Weights of a small transformer language model: 9 layers, capped logits.
MLP neurons of a small language model. Each row is named by its layer, matrix (down: output weights) and neuron, and shows model dimensions 0-159. Each number is 128 + 32 x the weight over its row's rms, rounded and kept within 0 to 255. Numbers have three digits each.
A block is one neuron, or neurons of one layer that tend to fire together. After each block is what it responds to, as a language model described it from the Wikipedia text at the highest values.

L4.down750:090126129150142107144132166075129136080082107139068194163140157111173101143150160112116106131103177096117118098046107147131167155112054136166125086103097125198160114142165087152120125108104122130110151115159160106126181149072131136126091141144125175122118164134184109152160137125125135137172045154116110112137127139129142158152120108139142111088182119146154147157143117141176098126209131123091166137137121131095089131113168110087069095161078134121107187090058097140087142064177112
Start of structured entries. Mostly the first token of a value in tables, spec lists and infoboxes: a space or digit after |, a parenthetical start (inc, c), the first foreign-script character.

L4.down1906:050063120168110129130133144089165132115187185122138125129165062103120104134144099110079130121138135142098227132102165168152153099148132146129125159079130145156093116105120096076148116095094071104137120110075079125049088117088103088139147170095081109161124112061175119134150171192096193138146126120130159134119085154106124117141090159149107146137117159133088064139138139158118071121141107143127145139116093131107180090094121172165082117148153147198173138113062076124118120137067121
Digits in tables/statistics. Single digits and number pieces inside tables, scores, coordinates and infobox stats, like 7–5 | 4–4, 41°34′48″, plus Total and Apps headers.

L2.down59:089146157115147170067129136078148096050061161147148138122098154155139073122112137126189122139168104094104182130092131170113127078194056161138130141096108111137121136091121066129129118155112109061109120129123142148087123148132185121169096155132082143100089117154126109168116140100143127098182179119112059133137142148112123109083174145144189079161085114128119155123144068113141147059113097122104084107117172097172066088122092169149150179212111125128107128152102134122123137075123137
L2.down205:109110078158102100104207178165118101102086114158068120104123103172088090088103191134151188096138102118117109081147163139128109113118158166058116136143182152141153144116106111132130099112105189118129086154131086081109128132132159137089149152088101128184122110111131074127080115108124145114105143036154154226108080144134131129109143121104129176150145143138135089193095156141073181136143149154121113108105097190172097137140155116112168138066148092103111101078175145172127148100152106
L2.down259:073093165156131109145168159098169096096110126108144136089150143079071091116120165186154134119133127182094104164099026125077190116192117093124184139111109124097136118146116090179104164128170155081126115152133107133089145137123184090140085084131148163091113059143130131185160144117131132143151181099114158149105109162145137131144114102156157096100128167110087138127118175164096114145077130121080077105141139115137127210138152188090103165158138169083108141103182125148108147099153171
L2.down342:234163150165105140174189112084156168060107137135169167075125136092112081137123117093086114105124157125127120071181102165153122107164089127104141037129127109110117121158088130152117192144114145110113161117109163191102101077116103111103121115109097134160159115128141130173075137097136115099118165144087124184082098151125106153090137117163090080134196139131173063111139131097158083196094129111073169069094099129058182171114157069128155097138130081122090141216103103146163117170124150
L2.down392:092101160132157153137134142123155141154118146150096107120109123142092104110129128030130133139166132113132122160172157143141153109154130141143162160133177086099118067166090125063117101150167073090152140147136036088125067169131130119116072042123123134088095125080124099119097157230081142148164104148113106167116167170185106153051161117144135128126106154141137143105190138127176131152159135150119120136131155157086116131223100064122136139108126054088143148118127071121134135164164108
L2.down511:137131069099081088101143148167115104149089200129177104128123090118090106135154140091107122077097182123124189124129115131129151078107081130174142119151131116093187120117085082149111128165148137173104125090131168078109131130143090055180152161147091144156128139165132152137180106143171133137161185047114195184099092146145162133140102111157107133124157081161142129141135127063171131162173149081102169189149174099178132146151091190119156107124114157128113114122164160186140176169100145
L2.down699:133143107127130113072098095165117100122119116124133167083095142058151148121175133101163134118135143144158161084151143084145158110131164156115076118126155167163115136149171139132127158102208109111163176135091151175144144142145123085136140073093137120130125131111181112156176141125105129158146107125183115132135103094122131101124115125122093142080160093159062148146147110128165073085121154088198143119131154117153115186119098165089121165130138081148208161143117173095107050160163238
L2.down794:142097082102084041104142104148182094176185182112136139134123094158084122140114148154127111093074134090203166088134117078122159111135143164116138089112078073085123112150134069067125104127160157137137084155075120084118149151106069107145127120151134193134084126150130173143141084153117158127135134028110162087055102156111146116139108131139186107076134107112118103124143141185137126125195179075132111087150116119169121143145154137100097148136161127107122145125119152084101143119048139
L2.down818:140084172133154072132158096144126098148136200149111137135075151187099132145193169135182101150192167185082118133070121087160094108126084149191125128134170118092082126120184105085138126142140135144108150100076109188110120178131181111137163110145099070069111183183049166147104138114094122131122074151112129134054175117112130155131091120088131103149116084130211127121085117141107117131130145090089118098120160193121140159086110168130107087126080157071128147103123157151139086201172138
L2.down842:131146112130183093051132146114215105140168132115189098124151153123172156117147121112129092150130114123144148113145138128116140091125093134103110071079097087136094086118203152106192159097139138133125103188096110155143126085075171147146105108172076113134102127135149139111117164154123112087165091090123146124187127117156080116118149152090132132151115182090165143140171154122146160159081126144141136123140150179156160162137054160120174093200162160077119166153121130069128123104114155
L2.down889:121137132106122108109109133156134159151145148158138127122084148094138190128086086104132133098157134148115139084115153147037088103093176064102087154089104155064153099126132148124099137170104170111118058191066218079183092094092177134113152107163193165165136137090115178135143133138127121126066195147041055086112145070055066117126104125104157138131121150163152137124134086112142139176141129145180131120111155143176171069153161118152091144168146136138077178118137151182125135109155105
L2.down908:095118051215147116147126122155200114126130131121138138128097125104110102133124167117101121175191113150137143177098154177131156111148165120063128140122119102151174076132141120148110126138118085095110118120089112153102145144100097099125132084177127128113140062145144095134158131154151145204125137136120086117139109081118084082107164122092204100111092122094097120087095130069100155143117063062174131085145149109125108062081079062120091085193137100093154111089165167127090147097102137
L2.down1154:125093157138144145135156122117142126113045155170169128116062057130125138174109116114109115144060093095067132157117121165112096135101118163100159169085110088109106091110080137083153158150134092124072099104110183087125124184147127098149159120158139117142131146143150154130158198148122156123093130112073146095107157124152094162163101149143134158109148081094180090107091087209140137080093180161105139067150141100090179158125091135195104171060108072159136117110138103107101154121161085
L2.down1371:098125080139108136125072158099158132077108192112136107150087144138146104103116110144155116155100151211123095115122104157130069096107077061161151148134147103130146074168144135175149100158163150154127107132132140107122143227148142133140130098169161109153132075117106177136203138117173137087065120125109125171147146191105073134156138115093135152073102178094126108154112169128139103118118094124170141121131195062111139109145124155123150141209232152121134090149104105158101118133093108
L2.down1501:114087136143124148151160084148115143137128144148129130145151137167126122123153068165163154169093146110141127061176126162149164133164111162123143215127086125150105072139204101148070063144090135131091094180106068187131181162113096095141161162131074137107153142110167124138179106101175154108118159124127127134146133119158117131148144149138085149156133098060172138135145100151091098139134128100178085169146170108167155137160118162079113126108152136135115130116152119143106116108128111
L2.down1681:085136114157118146107060155171162115094200221167090125107110127094089100157132085144068119124174127120095060161149151113172155123165110128131140095120115105162082139135123084140150130144166110137124140146164127110097117150124081177115153104153144128175147087062124051147227107117121120075103157116109173158096156119182107112176077193147147083110134094145100141158149161132128102192176158155119134122113120109125119055136101160124115141154097115072130114145155148124119110062153131
Mid-name word pieces. Word-piece tokens partway into a name or word, strongest on CJK name characters in Japanese lists (鈴木 悦), also Charl-ois, Har-vey, cere-al.

L2.down366:112169175133181084180137111143118120158097159158123121106105133093145154138173139127126091103119151046157127091086079094101152134109083129144139085162129107181122155073109142171090161131087176139144115113100133149143149147095166120155128126081143117152132124171095137208131154151069128124154177095107096175129158137099107124118120170141134124107144130154122142114104120181103089121120115099097088146204098145168155117161145150098149028135098121091140125169186119132118113104147185
L2.down639:147138111165085100140125111169123108083088143094107110201096144121156109154145133111158102134140145119145142157100100093055136176134091181145158117141109157224175053153166102155063161140133122141117140049153127203141176174166186146105137120131093088121158142131143142131155088085103166125137075150143193091124106181121108180135165135189046193134132097057158150169133145139157126112128167127104138152115152157103131102103118140127193166114112111130171108147114150136131133173147169
L2.down685:060187113123137102143055083111155132169071086110131088121129121170166120110138160085120111086217146057093125116101138095162190118099128179106136120086143103151147080156120117116123116149109144096169128131185087134148131126146145113106190167177106095096079093134118084116243180123129127056175151082091115149100128121118128128048117128137143139131133128176179146159144110100119164160131178178114121135160105093093160095120141141106197114165152115114140115120096147145146174144108136
L2.down698:155169157107100114096173085099168108110121088225068160134126126138135133104130156144132140130164108158164136138145089114178107101117174167081102162155102120081136178099147112081174159126178082067110077096119155113134098171145145068076112148121126087180104105159130145143096076105112151127171131136164146024112134096133118065123098071147107145096117120081140152120143050116118115126140093090154178163143154130136067194087134124152087099108143138093203100119156154123109072098109136
L2.down708:107152110183131117084183123150124147113103120157107151093186125085099176135149132179143108160212150125097138124163101101162104123122157125158152172148075155117153179094138119160062111143180107117120071093136145149138138161126080095162111105135116159196192070142099122166125068100106150130096112190160158121135104121146123095159169129157108111146127112175085164152110156175170124124150096175179124128114180124177133100117146110166117151138127095122097142193143088207092110133162098
L2.down972:093181116128116103155127131114122199127107167144159133108158184133146144161139171148152143133125125133141093125137089066154132127138127127149082138085114131126119175124129112049154119166168148097136140146136156143082160141092105117155116111130107162125050131156160076118123087126147101133142089129178091171156168132167117093127141087101133095132129080113074237055116189179119121093121126102137065139066077139126125143125111124099128166125126149113139111195107175090165083144076134
L2.down1046:147138134163090143184082215116111124107154091158135105098107125144106157129145144099149098105117113080151210154113171090155136175153174081087144111127158116176117152105143148149141098120126108074060151131138154177083119176155118121184125100054137141127101116148120090121202120141142119126104119105141141111128140118104177095147128088103170109115120158037115141133148123182140147090140116114080168149161100140131154144111119123112145212100067170109067092112165163117104176155110105
L2.down1079:136145146132128025129174108049152168158220129116046134088094128153105142126118039162102165135103087149185115090090106138192098142192147096124144123131153057088107083136104122107147161101118131157153133148155108179129132141104100084103119122147168101148143136114160187131109095089178129138149056144123176072154212069083111170101135176105093112114160069124119166132128149126119124167136113131086132136157116148112152159182035142106147179036109119134143205120163143105135064127124121
L2.down1162:134139143092107118128119062110136147161125116117106112123213104139142102104160176131150152096122070062089123111152091149108175067137162103111153148092151124165104067165149129152068139007118099145123150129148177157081104105109103072048141109119119162132108114138110183158148120161127097150139141139161075144136120102136138094113142169150133139098132153172127137149102121130116131128089145095120121229166065133054140138135076224086181120074129108117183131145134083107140136098155143
L2.down1298:110129177058175072133122143154077175107129137111111100150112125146188087127118132148160125176146112094014114126183115084124130169122168167111174114082161065182143141132139121151173107083099112190114142131152150103149155155193110066172157122117146080162074173128115156161110139156165060123097120120168147092207183076139108177139131140155137141121160153127161134133100118171156133058130113144134061147175076142140115117119071086105150131140107154137139137199148195134105104091114131
L2.down1488:189190094164114157132204117123175130099151147130150179116123159110133134129198141160140130127145111113139162139107106107159132113121141098165031158096120111200134142081109162117121170140173123058129180144134133111091139135121095108164114095133089093148153046150125131104169161171161133111138185107160110161135132126186155135143113096055152114108085050104128165085141085126092068115071120072069128070190144096166111108093130138176128122151160154118160106123137167047114138106079157
L2.down1514:102171139137133168057166137105126131121148142116162140139151112151113155144107122069129077129113154115142193094183164140125130091141098117140155160167179201108135177103168089105085137181135129177152151099102137171109074114101154126141140146169113099045133173186177107138165101076165140159108109151166088118166119122088093129186129150048156111135080146170163108079130144083152142122171120107154155070104148134180087086133184086137137140135116126110130194134065100102131123120188097
L2.down1556:152112147163064110084100110077079208102132156170102107102143161131185118047069127063154131190121135127167125146123128056066091101131144142121162147143140134140163143145153084098182108103111118106095168138087162092144107121155112083128127204127137128115130091113144214121164170114110118155109141087144146107190135068128115133134142064117105140147153167124110120115086105136150135100116189135153074112166133161153136167168093154187108161133117050159172093105201095138136154057104154
L2.down1568:121178173126129090121074133098097209113114088094067108145178157207121059085137145164147149154128102047107088152120118089089133105109186129151095142095140108155127096149161083142131089116128108121111176124158142131098168129205069066092152145170101128102162073165087150092157122168116118136135109103123084125105121099113107171049145109141104149150156113106096132184115094115126145158128172159116109179187105163129165108095076207130113096102121137144135155143122111102168132095122116
L2.down1598:165133118138199114127136117104123152178111121167097066118107151146162146111103139160066124112194142189189125094142149098102147099147161114137107137079170145058173168096104142086112131103121153094128140107086133131129099135110100043144108202145140132101153138102134138155171091076122097129086143136169094106150122146065101155149141167145131126153159107139117177140123121078108165129093136118089163148127118108084111185204120146165109102057119104140111117170167163145168084135081150
L2.down1751:097129080183120151140146127147138090129147110147161134112080117095128150106132140127115117146098059159196166110133090133136161129130160126090053139173160142055154117150125082138107184136092156168114057126112128170051069139108132129161147128067088107189154144107151113079146078134152126142161085147124110111109141136115129044139110148075106161121156155185102123132139100116081123114159136171164136141104126153154056221098173086147104091106120041089144096133155148111089143102138141
Digits after decimal points. Fires mostly on the first digit right after a decimal point in numbers in tables, coordinates and statistics, e.g. 56.5, 70.33%, 53.84064°N; weaker on heading-initial letters.